Weights of a small GPT-style language model, trained from scratch on English Wikipedia: 119M tokens.
MLP neurons of a small language model. Each row is named by its layer, matrix (up: input weights) and neuron, and shows model dimensions 16-143. Each number is 128 + 32 x the weight over its row's rms, rounded and kept within 0 to 255.
After each neuron's rows, "fires on" lists the tokens most often at its 100 highest values on Wikipedia text that the model never trained on.

L8.up495 [150 120 138 110 103 120 153  72 208 105  85 166 151 143 127 136 133 121 178 152  76 146 160  75 127 134 141 113 106 165 104 161 163 136 135 155 193 143 110 174 180  64  97 104 145 140 165 148 132 126 150 157 158 140 109 144  84 134  91  97  93 121 149 140 113  84 167 134 153  97 111 155 119 116 126 126 110 127  80 182 166  77 126  81 132 138 111 139 129 121 153 169  98  91  82  84 169 121 147 172 113 150  77  15 115 145 104 132  91 156 100 131 172  98 197 135 182  90 180 126 104 114 158 118 108  67 135  97]
fires on: " and", " or", "et", " hold", " to"

L9.up292 [ 98 120  70 144 146  83 139  66 162 185 125  64 131 221 159 148 146 133 205 145 101  93 131 154 104 122 118 126 181 174 144 133 174 110 156  57 133 112 117 143 110 154 120 159 145 142 134 198 166 136 125 149 163 136 161 151 158  80 144 169 140 155 126 115  99  99 104 191 175 141  95 128 140 129 150 147  91  73 115 101  91 146 117 148 141  81 116 146 121 123  94  91 107  84  68  92 130 128  60 160 108 138 153 100 115  94 108 141 124 124 126  76 176 186  64  96 147 152 160 123 188 126  72 128 136  83 158 136]
fires on: " D", " M", " adv", " N", " v"

L2.up248 [154 123 167 139 129 178 157 100 106 175 135 117 187 138 109 117 161 152  84 121  84  89  86 121  73 124 110 130 137 101 134 130 125 180 197 133 144 154 115 139 121 120 148 130  59 110  34 150 172 160 100 195 118 160 176 186 179 131 150 126 163 182 104  81 116 120 207 133 126 152 139 227  57 101 109 133 139 131 139 151  67 128 127  72 155 100 120  71 123 116 180 153 125 165 114 119 108 131 125 150 164  65 105 162 139 161 100 123 135 156 160 148 121 131  78  86 108 112 148 164 157 117 126 129 154 120  87 142]
fires on: "9", "TA", "per", " against", "ome", " since"

L11.up319 [ 98 106 129 167 122 115  91 153 170 157 109 158 133 182 113 135 113 161 130 131 132 160  89 150 152 139 125  77 100 114  94  75 149 102 125 124 147 158 119 134 148  85 187 175 217  74 120 113 128 180 115 129 165 136 167  95  89 150 109 169 127 160 147 110 120 114 136 159 192  61 139 127  94 151 100 143  98 148 147 127 115 116 159 143 138 160 130 208 186 162  79 142 154 166 170 115  85  73  96 105 104 158 170  88 135 137 125 134 137 158 158 128 113 100 118  72 145 210 123 112 124 172 125 150  95 150  79 102]
fires on: " comp", "p", " exp", " opp"

L5.up271 [132 171 112 112 106 140 162 218 129 178 159 147 102 142  88  93  93 113 155 141 155  82  63 130 180 136  59 129 126  91  94 178 108 156  69 152  87 147 137 135 118 142 128 111  82 157 162 136 136 150 155  80 146 140  75  95 163 193 169  83 126 144 157 138 150 185 141 137 104  59 143  98 181 170 130 144 190 137 100 118 165 120  90 164 142 102 151 117 144 150  80 136  70  80  61 138 148  99  95 110 118 150  82 149 107 123 130 105  92  79 181 162 111 117 147  69 119 122 144 146 104 145 121 141  82 128 120 112]
fires on: " |", "\n", " acc", "re", "c", "ric"

L5.up594 [135 127 146 106 130  81  64 117 160 148 130  66 160 118 127 110 117 152  98 135 110 130 137 100 220 178  96 171 129  96  87  93 165 120  81 203  85 144 101 152 117 126 116 171 109  90 163 134 122 147 152 124 128  90 153 121 128 137 136 122 112  89 135 141 158 186 123 141  93 161 170 153 149 152 112 121 121 116 150 170 102 144 117 167 160  33 133  91 149  85 112  89  41 159  78 153  82 150 146  92 132 155 147  97 143 145 146 119 158  89 119 109 100 120 146  62  44 136 148 152 107 131 112 101  76 181  75  81]
fires on: ".", "\n", " |", "|", "ro"

L9.up490 [134 173 108  99 106 194 118  75 134 178 125 148 108 161 135 149 160 128 169 163 111 194  85 120 148 113 108 131 128 119 142 179 172 120  67 124  81 158 136 130 127 118 166  67  81 183 107 107 131 133 118 168 123 119 184 190 166 158 120 167 124 141 168  95 124  96  75 200  70  43 129 100 198 183 123 135 134 165 114 156 143 134  91 140 126  77 115 165 124 115 114 177 119  58 127 150  89 125 118 105  97 158 114 142 198 146 122 130 158 131 153 131  86 129 138 131  76 149 145  75  98 153 120 116 140 106 171 120]
fires on: " sc", " acc", ".", " Sc", "c", " sound"

L11.up347 [ 95 112 108 134 129 154 167 105 113  55 124 116 119 165  60 157 129 155 157 136  84 136 119 124 209 137 185 209 171 139 134 103 185 138  96  97 152  76 172 176  48 128 110 132 166 125 138 133 160 108 124 143 170 158 135 105 117 131 109 104 135 141 133 213 153 145  79 123 157 127  91 148 124 120 138 144 130 135 173 158 101 175 140 106 176 124  74 144 137 150 134 115 148 146  94 141 114 133 123 140 135 106 144 112  96 172  67  94 110 155 118  62 130  83 140 121 143 133 183 174 129 211  59 143  96 107 108 120]
fires on: " ", " int", " ext", "ir", ".", " met"

L3.up128 [118 156 123  96 128 158 122 113 165 151 209 111  67 106 118 125  67 110 105 130  95  54  65 138 174  79 149 132  66 111 138 100 158 111 134  97 145 151 126 149 140 124 163 117 145 191  64 186 131 109 176 137 164 130 102 100 203 145  94 136 167 124 189 179  80  93 133 106 156 162 110 167 133 102 119  76  98 101 127 138 119 115  91  76 176 179 159 123 168 114 129 102 136 172 151 162 151  82 177 125 155  98 166 117 176 155 169  93 162 122 127 104 138  77  92 133 140 119 160 125 165 119 152 183 153 147 128 136]
fires on: "th", "ment", "op", "ance", "den", "ine"

L3.up270 [111 125 114 138 180 106 134  72 153  85 165  62 156 157 138  69 136  89 163 171  93 149 147 132 173 102  93 136 117 121  94 138 142 122 139 126  76 117  72 169 146 111 159  77 191 128 172 119 166 131 112 124 147  81 111 101 121  98 120 136 158 152 135 126 179 133 108 133 251 120 121  94 133 162 101 150  94 122 176  89 109  88 153 126 140  72 142 130 126  86  91 117 149 138 178 145  79 140 141  80 113 178 104 118 161 125  88 135 184 137 176 147 107  76 101  75 115 115 153 165 190 131 122  68 138 113 102 133]
fires on: "U", "re", "m", "A", "G", "E"

L11.up240 [145  48 130 126 124 148 134 105  91  97 112 123 136 184 143 116 145 161  82 158  92 185  53 112 131 147 159 117 119 170 126 154 150 130  98 146  84 191 127 133 105  59 142 120 155 143 141 152 182 152 142 201 183 130  93 128  99 127 128 147 154 199  94  84 170 136 102 128 127 113 119  92  89  92 158  83 123 144 191 151 127 155 136  55 130 118 131 105 131 125 120 195 174 135 109 158 126 139 150 137 128 150  74 118 118 139  99 186 125 105 114 158 133  81 161  92 116 101 114 140 155 186  80 110 155 106 114 103]
fires on: " of", " for", "-", " et", "s", " the"

L11.up303 [127 117  76 176  55 164  91 119 120  96 188 136 116 107 127 136 120 131  88 122  95 139 110 126 203  99 104 129  76 146 149 142 134 134 128 158 107  67 141 121 160  61  98 119 170 108 142 110 133 162  53 127 171 126 211  75  37 134 121 152  74 161 122 173 143 164 138 136 160  97 209 128 134 108  85 145 131 155 119 176  66 149 142  76 147 129  71 120 124  97 169 154 126 177 152 148 156 155  97 103  97 151 116 112 142 156 121 126 129 165 136 119 128 144 142 110  59 136 134 162 177 165 114 130 131 143 177 100]
fires on: " ", "tern", "p"

L5.up149 [163 180 103 138  66 138 134 119 199 157 151 139  56 115 139 118  97 162 158 142 121 150 157 146 150 149 157 140 143 101 105  79 104 150 141 103  36 148 145  73 111 152 163 129 165 116 150  92 136 102  69 124 157 163 171 163 176 183 134 139 169  99 126 150 135 129 135  93  85 129 122  80  57 122 145  81 127 146 109  92 120 153 154 121 153 141 161 163 157 106 168 129  84  96  80 171  21 170 106 100 135 112 129 139 110 139 149 124 159 151 157 127 122 119 110 104 162 120 130 170 134 108 182 182 155 102  91 164]
fires on: "re", "ö", "m", "ri", "ie", "em"

L5.up548 [156 114  98  99  82 121 151 101 121 149 103 138  67 145 132  86 119 102 179 155 123 165 109 115 104 168 104  37 143 122  70 165 142 128 192 155 130 190 130 148 146 108 179 138 121 120 126  96 126 126 128 198  78 121 157 130  92 145  91  65  75 117 194 139 175 115 106 130 168 103 140 152 117 148 121 136 180 174  75  49 151 164 116  94 136 124 105  74  91 122  98 124  63 128  44 121 105  91 144 151  90 147 132 100 136 150 147 136 104 122 106 150 157 166 156 130 124 122 105 131 174  82 160 107 128 143 146 121]
fires on: " or", "2", " and", "inc", "4", "R"

L8.up289 [163 116 146 110 123 122 142 125 186  96 133 152 128 131  63 114 142 137 108 152  54 151  91 101 143  95 103  74 156  86 185 184 118 153 169 148 192 130 107 122 144 133 119 207 151  84 123 132 133 134 106 111 205 155  98 103 111 143 184 158 127 190  94 181 163 124 104 164 127 106 116  45 102 128 102 101 150 139 161 105 103  46 136  71  79  99 134 137  75 121 115 175 148 127  96 122  84 136 144 109 126 112 119  75  99 147 118 158 101 107 125 115 104 156 184  92 148 115 146 148 129 151 133 124  86 130 122 122]
fires on: "-", "'", "–", " population", " of"

L11.up601 [ 83 168  88 102 118 104 153 101 133 139 156  70  98 147 122 159  93 133 106 102 124  91 102 154 141 164 133 150 131  82  82 125  97  79 129 177 133 114 173 115 151  81 117 160 159 157 177 116  88 130 102 125 153  93 154 132 108 114 180 106 172 132  88 141 144  77  74  89 215 159 111 168 125  81 146 152 104 161 105 176 137 173 138 127 145  84 139 134 159 109  90 143  82 138 121 141 167 156 112 123  52 109  90 115 142 166 161 147 148 133 127 125 112 137 121  85  91 161  97 155 113 144  75 118 124 113 169  92]
fires on: " ", " the", " sh", " ren", "8", " s"

L3.up287 [168 113  93 180 189 111  90 121 129 105  92 165  71 197 137 145 135  55 171  73 150 140 147 108  72 156  93 132 189 161 143  95 164 118 144 167 116 111  96 125 130 109 134 102  74 109  64 105 128 156 139  80  99 120 116 142 116 120 114 116 129 116 111 146 172 154 162 101 173  67 120 136 179 114 161  89 102  90 139  67 127 173 137 110 149 100 183  96 154 110 152 127 138  95  92 145 147 184 139 107 102 183  98 150 154 135 118 127 106 139 152 144  94 157 154 130 149 109 143  71 146 157  64  92 109 134 121 104]
fires on: " well", "ly", "ct", "ely"

L2.up257 [168 160 169  80 109 125  95 152 161 151 121 104  85  60 128 166 124 106 143 106  76 151 120 197 143 177 143 117 118  52 147 142 126 119 135 154 125  58 160  92  80 124 129 115 165 116 182 143 130  98  92 139 150  85 131  85 122 145  94 160 153 174 126 106 181 135 128 116 148 112  82 110 119 130 118  51 175  96 131  95 125 170 149 104 158 164  93 157 100 179 106 133  85 162  85 110  84 122 113 103 168 137 169 120 212 118 192 160 185 114 121 145 125  68 137 107 180 155 118  77 153 127 131 180 105  89 117 114]
fires on: "h", "st", "re", "m", "ed", "er"

L11.up166 [105  78 121 117 100 134 171 155 138 114 149 132  83  67 171 115 110  96  32 170  89 140 146 161 151 134 101 173 142  91 197 153 133 139 107  87 149 121  95  80 167 108 171 128 109 112 121 132 137 122  40 135 129 110 171 106 118 122 151 174 100 131 132 113 134 171  99 185  98 157 121 164 191 181 116  84 140 140 165 163 169 120 116 105 171 119 136  93 111 152  88  93 155 124 125 148  51 117  94  78 154 153 143  97 164 142 175 149  91 128 131 121 161 144 130  90  77 142 107 108 177 154 145 169 100 160 164 116]
fires on: " ", "ed", "che"

L8.up457 [108 107 176 125  96 131 139 147 113 135 107 117 143 152 123 148 180 123  66  68 211 177 133 190 179 151 172 106  92  88 139 142 168 106 142 117 105 107  95 132 157  68 107 121  60 110 124 159 143 111 143  68 105 154 155  94 139 118 167 177  96 160 112 135 123 146  49 103 109 125  73 161 112 181 120  78  97 145 118 196  96  96 118 160 145  90 110 148 141 144  76 164 154 166 172 111 108 144 169 121 116 106  64 151 148  72  80 154 130  90 152 125 129 113 126 144 162 138 118 143 114 154 177  67 147 132 100 125]
fires on: " L", ".", "ig", " resp", "ist"

L8.up485 [151 157 133  96 108 119  99 154 100 126 108  84 138 163 139 148 116 156 150 165 137  77 176 156 106 123 126 142 128 105  98  83 131 140 119  49  96 156 149 148 159  66 141 142 144 148 115 188 137 118 132 149 119 132 162 107 141 144  81 100 146 150 155 206 122 162  63 150 112 172 126 128 100 157 179 152 141 154 109  40 111 132 100 111 108 109 108 203 129 147  93  84 138 135 134 100 103  67  76 133 113 161 128 101 126  93  22 112 130 138  88 101 106 165 139 174 169 166 158 130 164 151 154  64 149 191 136 103]
fires on: " D"

L5.up506 [ 96  74 135 111  90 126 146 155 130 115 132 110 125 117  76  78  94 106 123  88  93 129 221 135 142  88 132  89 121 109 114 123 167 170 133  73  96 123 123 119 137 137 163  53  97 129 168 108 216 126 103 184 139 142 133 146 147  81 105 144 208  78  86 111 121 111  83 143 157 105 147  89 121 162 196 113 127 109 112 107 138 145  86 119 136 184 136 101 104 143  84  95 100 186 149 169  70 130 136 122 134 135 133 156 134 182  99 157  77 126 175 110 158 140 105  90 113 129 162 153 184 110 166  94 187 120 152 127]
fires on: "re", "″", "em", "m", "el", "e"